Weights of a small transformer language model.
Size: 12 layers, 8 heads of 32, MLP 768 tanh GELU, vocabulary 2048.
Training: a variant of Adam for these matrices, 301M tokens, 4589 steps.
MLP neurons of a small language model. Each row is named by its layer, matrix (up: input weights) and neuron, and shows model dimensions 128-191. Each number is 50 + 15 x the weight over its row's rms, rounded and kept within 0 to 99.
After each neuron's rows, "fires on" lists the tokens most often at its 100 highest values on Wikipedia text that the model never trained on. A number after a token or word is its count.

L4.up413:40 79 56 72 84 26 52 32 39 51 65 33 69 62 54 51 37 56 49 29 48 46 55 59 45 50 64 61 53 69 58 55 41 53 84 73 35 81 54 35 51 47 77 38 35 24 61 28 54 53 69 24 57 44 37 17 81 41 42 53 39 39 38 55
fires on: "\n\n" 22, ".\n\n" 14, ")\n\n" 13, "-" 9, " life" 8

L9.up169:24 57 44 45 47 47 46 19 63 53 62 84 29 49 66 59 57 61 43 90 81 30 37 66 66 44 55 32 74 52 70 63 30 40 48 45 58 65 20 32 43 79 62 69 63 61 43 57 39 40 50 72 66 44 62 46 53 15 79 29 52 55 35 35
fires on: " p" 26, "ig" 11, " qu" 10, "g" 7, " V" 7, "ri" 6

L7.up152:40 45 74 49 62 46 38 30 52 29 62 44 63 51 46 27 34 45 35 42 68 28 64 45 28 38 54 55 54 53 53 39 62 53 51 61 68 54 37 50 92 45 51 66 47 81 58 57 63 25 86 40 32 62 67 67 25 14 50 48 41 61 21 37
fires on: " de" 18, " " 15, "-" 11, "im" 9, "ou" 8, "O" 4

L7.up476:31 45 60 56 48 71 52 46 56 56 53 41 53 41 59 34 66 35 35 38 53 53 61 55 61 55 62 54 15 44 24 68 54 74 21 47 51 46 54 42 50 52 51 71 37 38 66 46 29 63 71 40 26 60 40 68 61 48 45 55 42 51 53 35
fires on: "h" 21, "M" 17, "k" 9, "m" 8, " m" 7

L7.up713:58 56 35 52 66 55 36 52 60 62 60 48 35 62 32 45 59 48 37 20 51 33 57 42 20 30 42 44 27 77 25 70 46 48 57 64 65 64 32 61 18 30 49 81 48 65 51 59 56 78 44 35 32 43 69 46 69 18 27 52 77 56 24 43
fires on: ";" 45, ":" 13, "ul" 6, " |" 5, "lo" 4

L9.up76:46 58 47 35 27 69 44 55 40 44 19 55 42 61 50 43 63 47 47 27 48 61 55 47 50 39 74 48 64 54 24 55 61 68 52 70 68 44 45 25 40 69 41 59 34 63 47 76 74 58 52 99 66 70 42 73 47 43 41 68 63 21 55 39
fires on: " m" 21, "m" 7, "cl" 7, "et" 7, " cr" 5, " int" 5

L7.up745:65 72 54 77 38 21 40 31 49 38 64 56 50 82 39 41 20 55 62 61 31 67 42 42 41 40 66 81 54 47 39 59 61 58 52 62 38 48 34 39 35 76 64 48 66 68 57 49 33 57 41 66 44 30 60 37 40 49 53 75 37 36 26 65
fires on: " oper" 19, "u" 9, " at" 9, "iv" 8, "iz" 7, "in" 6

L4.up620:36 53 47 57 41 32 45 61 67 59 53 46 33 73 56 39 47 75 59 77 50 63 31 62 26 34 44 71 19 66 79 67 42 36 34 40 65 35 48 56 54 52 65 85 62 54 33 50 41 48 54 52 26 38 61 35 42 45 55 72 26 29 35 48
fires on: " Ch" 26, " between" 18, "i" 15, "re" 10, "ass" 9, "om" 7

L4.up646:78 39 40 73 33 39 75 40 58 64 35 31 33 74 50 35 59 46 47 53 63 40 84 41 40 29 61 46 45 62 36 69 42 82 78 62 71 69 15 42 33 20 52 22 44 43 48 78 35 61 43 40 54 61 36 37 48 65 28 33 78 65 56 57
fires on: " pol" 14, "ol" 14, "ed" 12, "g" 8, "at" 6

L7.up699:41 56 48 59 49 60 62 37 55 40 58 39 66 80 37 64 31 52 33 34 28 65 62 55 64 49 63 53 56 39 60 44 92 27 63 27 63 66 58 38 49 56 49 51 49 38 38 44 48 47 66 80 39 33 38 57 42 37 37 66 61 55 88 38
fires on: "et" 25, "ot" 18, "ay" 13, "u" 6

L7.up270:43 57 39 71 59 58 55 87 58 38 74 27 71 69 56 43 45 33 25 61 76 46 58 85 53 55 44 35 55 42 27 47 21 40 56 76 77 30 54 76 53 53 32 63 62 48 66 36 51 60 38 72 35 28 66 56 24 45 37 45 54 46 42 69
fires on: "ur" 18, "ar" 13, "b" 6, "le" 5, "v" 5, "ch" 4

L8.up722:61 60 50 44 46 65 53 43 79 46 67 50 42 50 28 60 69 30 60 55 47 45 58 70 42 41 52 36 68 54 52 61 49 44 56 59 47 15 52 56 31 55 83 58 62 52 33 58 50 72 81 57 83 35 41 52 57 76 54 68 60 73 09 58
fires on: "A" 20, " un" 13, "ac" 6, "c" 6, " sp" 6, "enc" 6

L9.up717:84 65 55 69 31 15 48 35 42 60 66 46 35 38 46 55 53 54 63 44 46 35 46 57 55 53 55 42 41 60 50 62 39 75 51 33 21 59 72 09 30 40 68 50 41 42 69 66 50 73 56 76 42 78 45 49 53 59 84 21 44 40 86 44
fires on: " st" 17, "s" 14, "st" 12, " took" 12, "iz" 8

L4.up385:31 48 80 69 55 92 09 62 45 35 57 38 72 19 60 56 48 30 49 31 71 67 69 42 41 64 44 52 44 54 55 77 40 68 72 70 38 55 62 47 45 44 24 49 67 33 43 72 61 55 28 54 72 57 63 64 46 70 57 21 60 48 42 21
fires on: " dep" 15, "-d" 14, "-s" 12, "P" 11, " is" 8

L8.up759:57 50 32 63 87 75 38 54 57 52 74 49 42 35 39 45 44 44 30 31 58 63 57 31 36 42 61 67 41 42 35 60 26 39 71 74 60 55 37 47 53 47 44 69 70 46 41 56 67 39 52 60 38 19 57 66 33 53 68 42 47 65 60 29
fires on: " l" 21, "." 19, "-" 19, " |" 7, " bel" 4

L5.up56:43 56 54 45 26 47 66 52 47 62 41 41 65 88 51 37 53 27 86 59 72 47 63 61 53 45 39 29 40 54 52 51 65 30 21 47 63 26 59 30 75 54 42 33 47 47 33 54 58 17 59 46 28 43 58 48 88 53 56 58 38 60 49 48
fires on: "," 42, "and" 14, "n" 13, "m" 5

L5.up380:53 38 38 49 50 42 33 42 63 31 46 47 55 60 57 55 64 30 51 50 85 46 66 65 32 65 35 31 60 44 53 57 53 16 71 45 50 27 48 42 67 46 38 48 50 35 34 80 47 33 70 34 81 11 46 52 34 59 57 39 10 35 34 38
fires on: "s" 26, "as" 12, "le" 11, "y" 8, "ever" 6, "ost" 5

L7.up737:69 41 44 49 56 08 52 39 59 60 28 44 20 31 71 90 40 35 68 29 40 14 76 57 40 43 42 49 26 52 40 57 29 62 38 53 50 41 26 35 58 67 36 46 45 73 54 59 53 67 52 42 52 49 36 59 54 44 63 47 40 33 59 27
fires on: "s" 57, "ters" 8, "st" 7, "ey" 5, "ts" 4

L8.up77:57 66 45 78 48 42 62 40 59 61 58 65 33 50 48 51 67 41 35 47 64 35 32 40 40 66 38 55 21 47 20 80 30 44 38 29 56 66 46 58 39 48 86 41 60 64 31 42 49 67 64 83 77 19 56 48 53 30 36 51 61 48 53 65
fires on: "'s" 19, " direct" 8, " first" 7, " part" 6, "ing" 5, "tal" 5

L8.up229:39 38 33 59 40 99 57 54 61 52 65 45 43 42 61 30 52 67 34 55 62 42 59 59 46 67 80 76 29 61 60 38 38 50 80 60 66 50 56 55 39 64 65 18 48 23 27 93 86 29 59 61 59 21 56 70 43 49 35 51 61 37 53 48
fires on: "." 20, "ad" 14, "am" 12, ":" 5, " |" 5, "ac" 5

L5.up336:65 87 76 57 62 77 36 27 55 59 75 61 39 63 69 57 35 58 53 30 31 64 42 46 17 38 39 84 36 45 57 55 65 59 43 57 59 49 70 46 56 64 58 21 66 47 71 60 46 53 39 28 48 32 28 66 68 43 67 63 32 43 67 47
fires on: "id" 27, " of" 19, "′" 13, " near" 10, "at" 9, " in" 7

L5.up66:44 73 63 51 18 69 80 34 29 48 52 43 26 42 65 61 54 61 31 54 45 28 78 57 58 35 57 59 48 56 79 40 46 71 55 91 44 45 58 37 55 57 46 61 56 43 69 68 56 72 53 53 44 45 57 53 56 45 54 59 54 69 38 92
fires on: " ag" 17, "et" 11, "rit" 6, "or" 6, " att" 5, " comm" 5

L8.up579:18 73 48 52 72 94 33 44 44 42 45 64 42 32 62 43 58 72 48 47 67 49 55 44 49 43 64 61 45 58 28 43 37 53 52 64 32 61 42 72 74 38 57 49 56 76 35 47 47 38 99 34 65 19 67 51 35 33 57 46 34 46 29 43
fires on: " app" 24, "-" 21, "b" 7, "emb" 5, "ac" 4, " de" 4

L5.up312:59 34 65 22 43 72 67 16 77 55 61 63 67 53 23 28 62 57 44 49 50 46 54 47 52 71 30 47 56 60 77 59 66 60 55 58 73 50 31 36 22 70 62 56 40 47 52 46 62 29 61 64 40 37 34 65 57 70 36 59 33 34 82 46
fires on: " Car" 17, "c" 16, "p" 10, "ad" 9, " last" 5, "act" 5

L4.up594:43 39 53 25 52 42 66 21 58 29 32 20 39 69 38 42 09 47 48 34 69 47 53 63 66 78 58 37 52 68 22 45 30 73 37 59 60 76 60 42 35 36 64 23 49 51 73 40 44 37 63 63 50 41 55 54 56 86 40 55 54 53 43 62
fires on: "et" 14, "omen" 10, "use" 10, " imp" 9, "alth" 8, "un" 7

L5.up385:75 65 45 87 82 52 29 39 62 42 37 60 57 71 32 49 78 70 45 61 42 65 59 32 45 50 41 53 34 69 66 59 43 37 34 58 48 18 35 72 13 51 49 59 34 57 44 57 49 25 69 79 36 24 65 54 66 85 44 48 60 53 47 68
fires on: "er" 40, " re" 14, " det" 9, "ly" 6, "g" 5, "re" 4

L7.up500:78 39 54 36 65 33 64 37 39 23 13 82 51 56 37 72 40 77 52 55 66 60 52 55 43 75 41 46 66 73 50 51 57 71 78 45 42 72 33 37 65 42 51 51 68 45 42 68 49 55 57 35 46 62 44 39 70 59 39 44 45 47 54 55
fires on: " Rec" 25, ":" 18, " inc" 11, " on" 7, "ch" 5, "th" 4

L4.up110:72 55 33 33 38 25 21 45 46 55 46 69 53 41 43 43 59 57 63 40 46 48 59 66 30 55 36 37 48 61 49 47 45 51 45 51 69 45 45 51 45 53 45 26 42 41 19 52 24 51 42 61 59 41 46 28 33 34 43 58 75 53 56 32
fires on: "ing" 28, "ate" 15, ":" 10

L8.up167:48 45 68 63 42 75 51 30 65 70 45 47 52 69 48 50 47 45 66 51 50 86 39 63 60 37 36 56 38 36 62 65 14 38 43 61 81 53 47 47 29 61 60 41 46 77 41 64 32 68 43 53 49 40 65 67 72 43 63 17 68 35 85 26
fires on: " con" 76

L5.up494:67 72 40 80 55 19 49 24 62 78 66 60 47 75 32 33 34 53 48 57 59 47 46 54 29 33 57 56 78 25 67 77 33 32 44 60 49 49 67 49 63 48 39 55 80 63 32 51 39 39 31 35 70 33 48 43 68 32 41 76 37 36 40 37
fires on: "i" 58, "ul" 16, "iz" 9

L4.up635:70 60 70 55 71 48 61 45 32 41 38 32 73 43 57 42 44 36 31 63 14 35 27 49 43 68 51 49 60 68 36 50 37 52 50 60 59 33 45 50 61 39 43 53 47 43 27 56 30 28 39 52 60 40 75 83 54 50 68 92 29 45 45 62
fires on: "=" 27, "ach" 11, "ut" 8, " following" 7, ":" 6, "eb" 5

L5.up121:38 70 73 81 34 76 74 41 49 44 59 46 41 48 53 68 55 51 39 55 08 43 54 21 47 65 73 62 36 72 31 62 36 54 70 47 41 51 60 35 68 89 54 52 55 54 54 56 48 51 43 36 59 36 69 62 64 42 48 62 50 67 71 39
fires on: "." 28, "eb" 17, "ap" 10, "if" 6, "on" 6, " &" 6

L9.up733:68 47 55 54 36 34 49 44 41 35 79 54 46 57 26 51 69 55 69 36 41 46 47 45 68 46 13 45 48 44 36 50 54 61 69 72 59 40 58 44 45 42 75 55 63 27 35 85 70 40 45 57 75 36 59 52 40 53 57 24 53 35 49 55
fires on: " Sh" 18, " Best" 14, "ot" 9, " " 9, " Team" 5, "ork" 4

L9.up239:45 35 51 40 44 83 67 53 79 45 33 54 48 50 25 36 69 38 31 37 46 46 75 35 52 50 50 46 26 70 34 66 23 58 58 44 74 77 47 62 53 53 38 79 52 53 60 41 28 33 46 54 37 37 71 67 25 44 48 39 38 29 43 63
fires on: " " 65, " m" 29

L7.up499:65 48 48 68 68 67 27 77 68 60 57 40 13 64 14 41 43 35 60 42 44 53 64 54 41 42 43 31 43 50 65 39 26 73 56 58 58 18 52 51 51 39 20 47 49 40 48 65 64 35 22 53 40 43 53 64 27 31 45 39 61 37 75 42
fires on: "ur" 25, "or" 24, "ir" 11, "r" 6, "ar" 6, "at" 5

L4.up75:56 81 31 65 37 65 26 58 71 26 47 61 34 65 47 81 56 43 51 49 63 60 60 75 68 67 35 36 37 58 65 60 62 78 58 47 50 28 40 34 60 69 21 31 51 57 23 58 26 67 60 50 31 48 31 43 46 60 48 28 72 46 68 47
fires on: "ing" 24, " located" 10, "ure" 9, "re" 9, "ice" 9, "le" 5

L7.up411:58 60 48 69 69 28 43 53 33 38 28 54 35 74 36 19 33 59 73 26 81 55 35 28 10 64 51 75 38 29 60 60 61 52 57 71 82 69 42 34 56 40 40 39 54 67 49 49 73 51 52 61 46 33 42 61 61 36 71 49 43 39 61 53
fires on: ":" 28, "20" 11, "19" 11, "i" 9, " |" 7, "°" 7

L7.up654:44 59 76 57 57 24 47 61 61 44 31 46 54 88 43 86 31 26 41 29 68 62 46 57 55 43 51 88 43 72 49 63 33 41 36 56 45 64 39 20 47 21 45 50 55 75 37 46 45 80 44 54 40 34 50 51 63 18 43 59 77 21 42 44
fires on: "'s" 42, "-" 10, "’" 8, "um" 5, " |" 4, ":" 4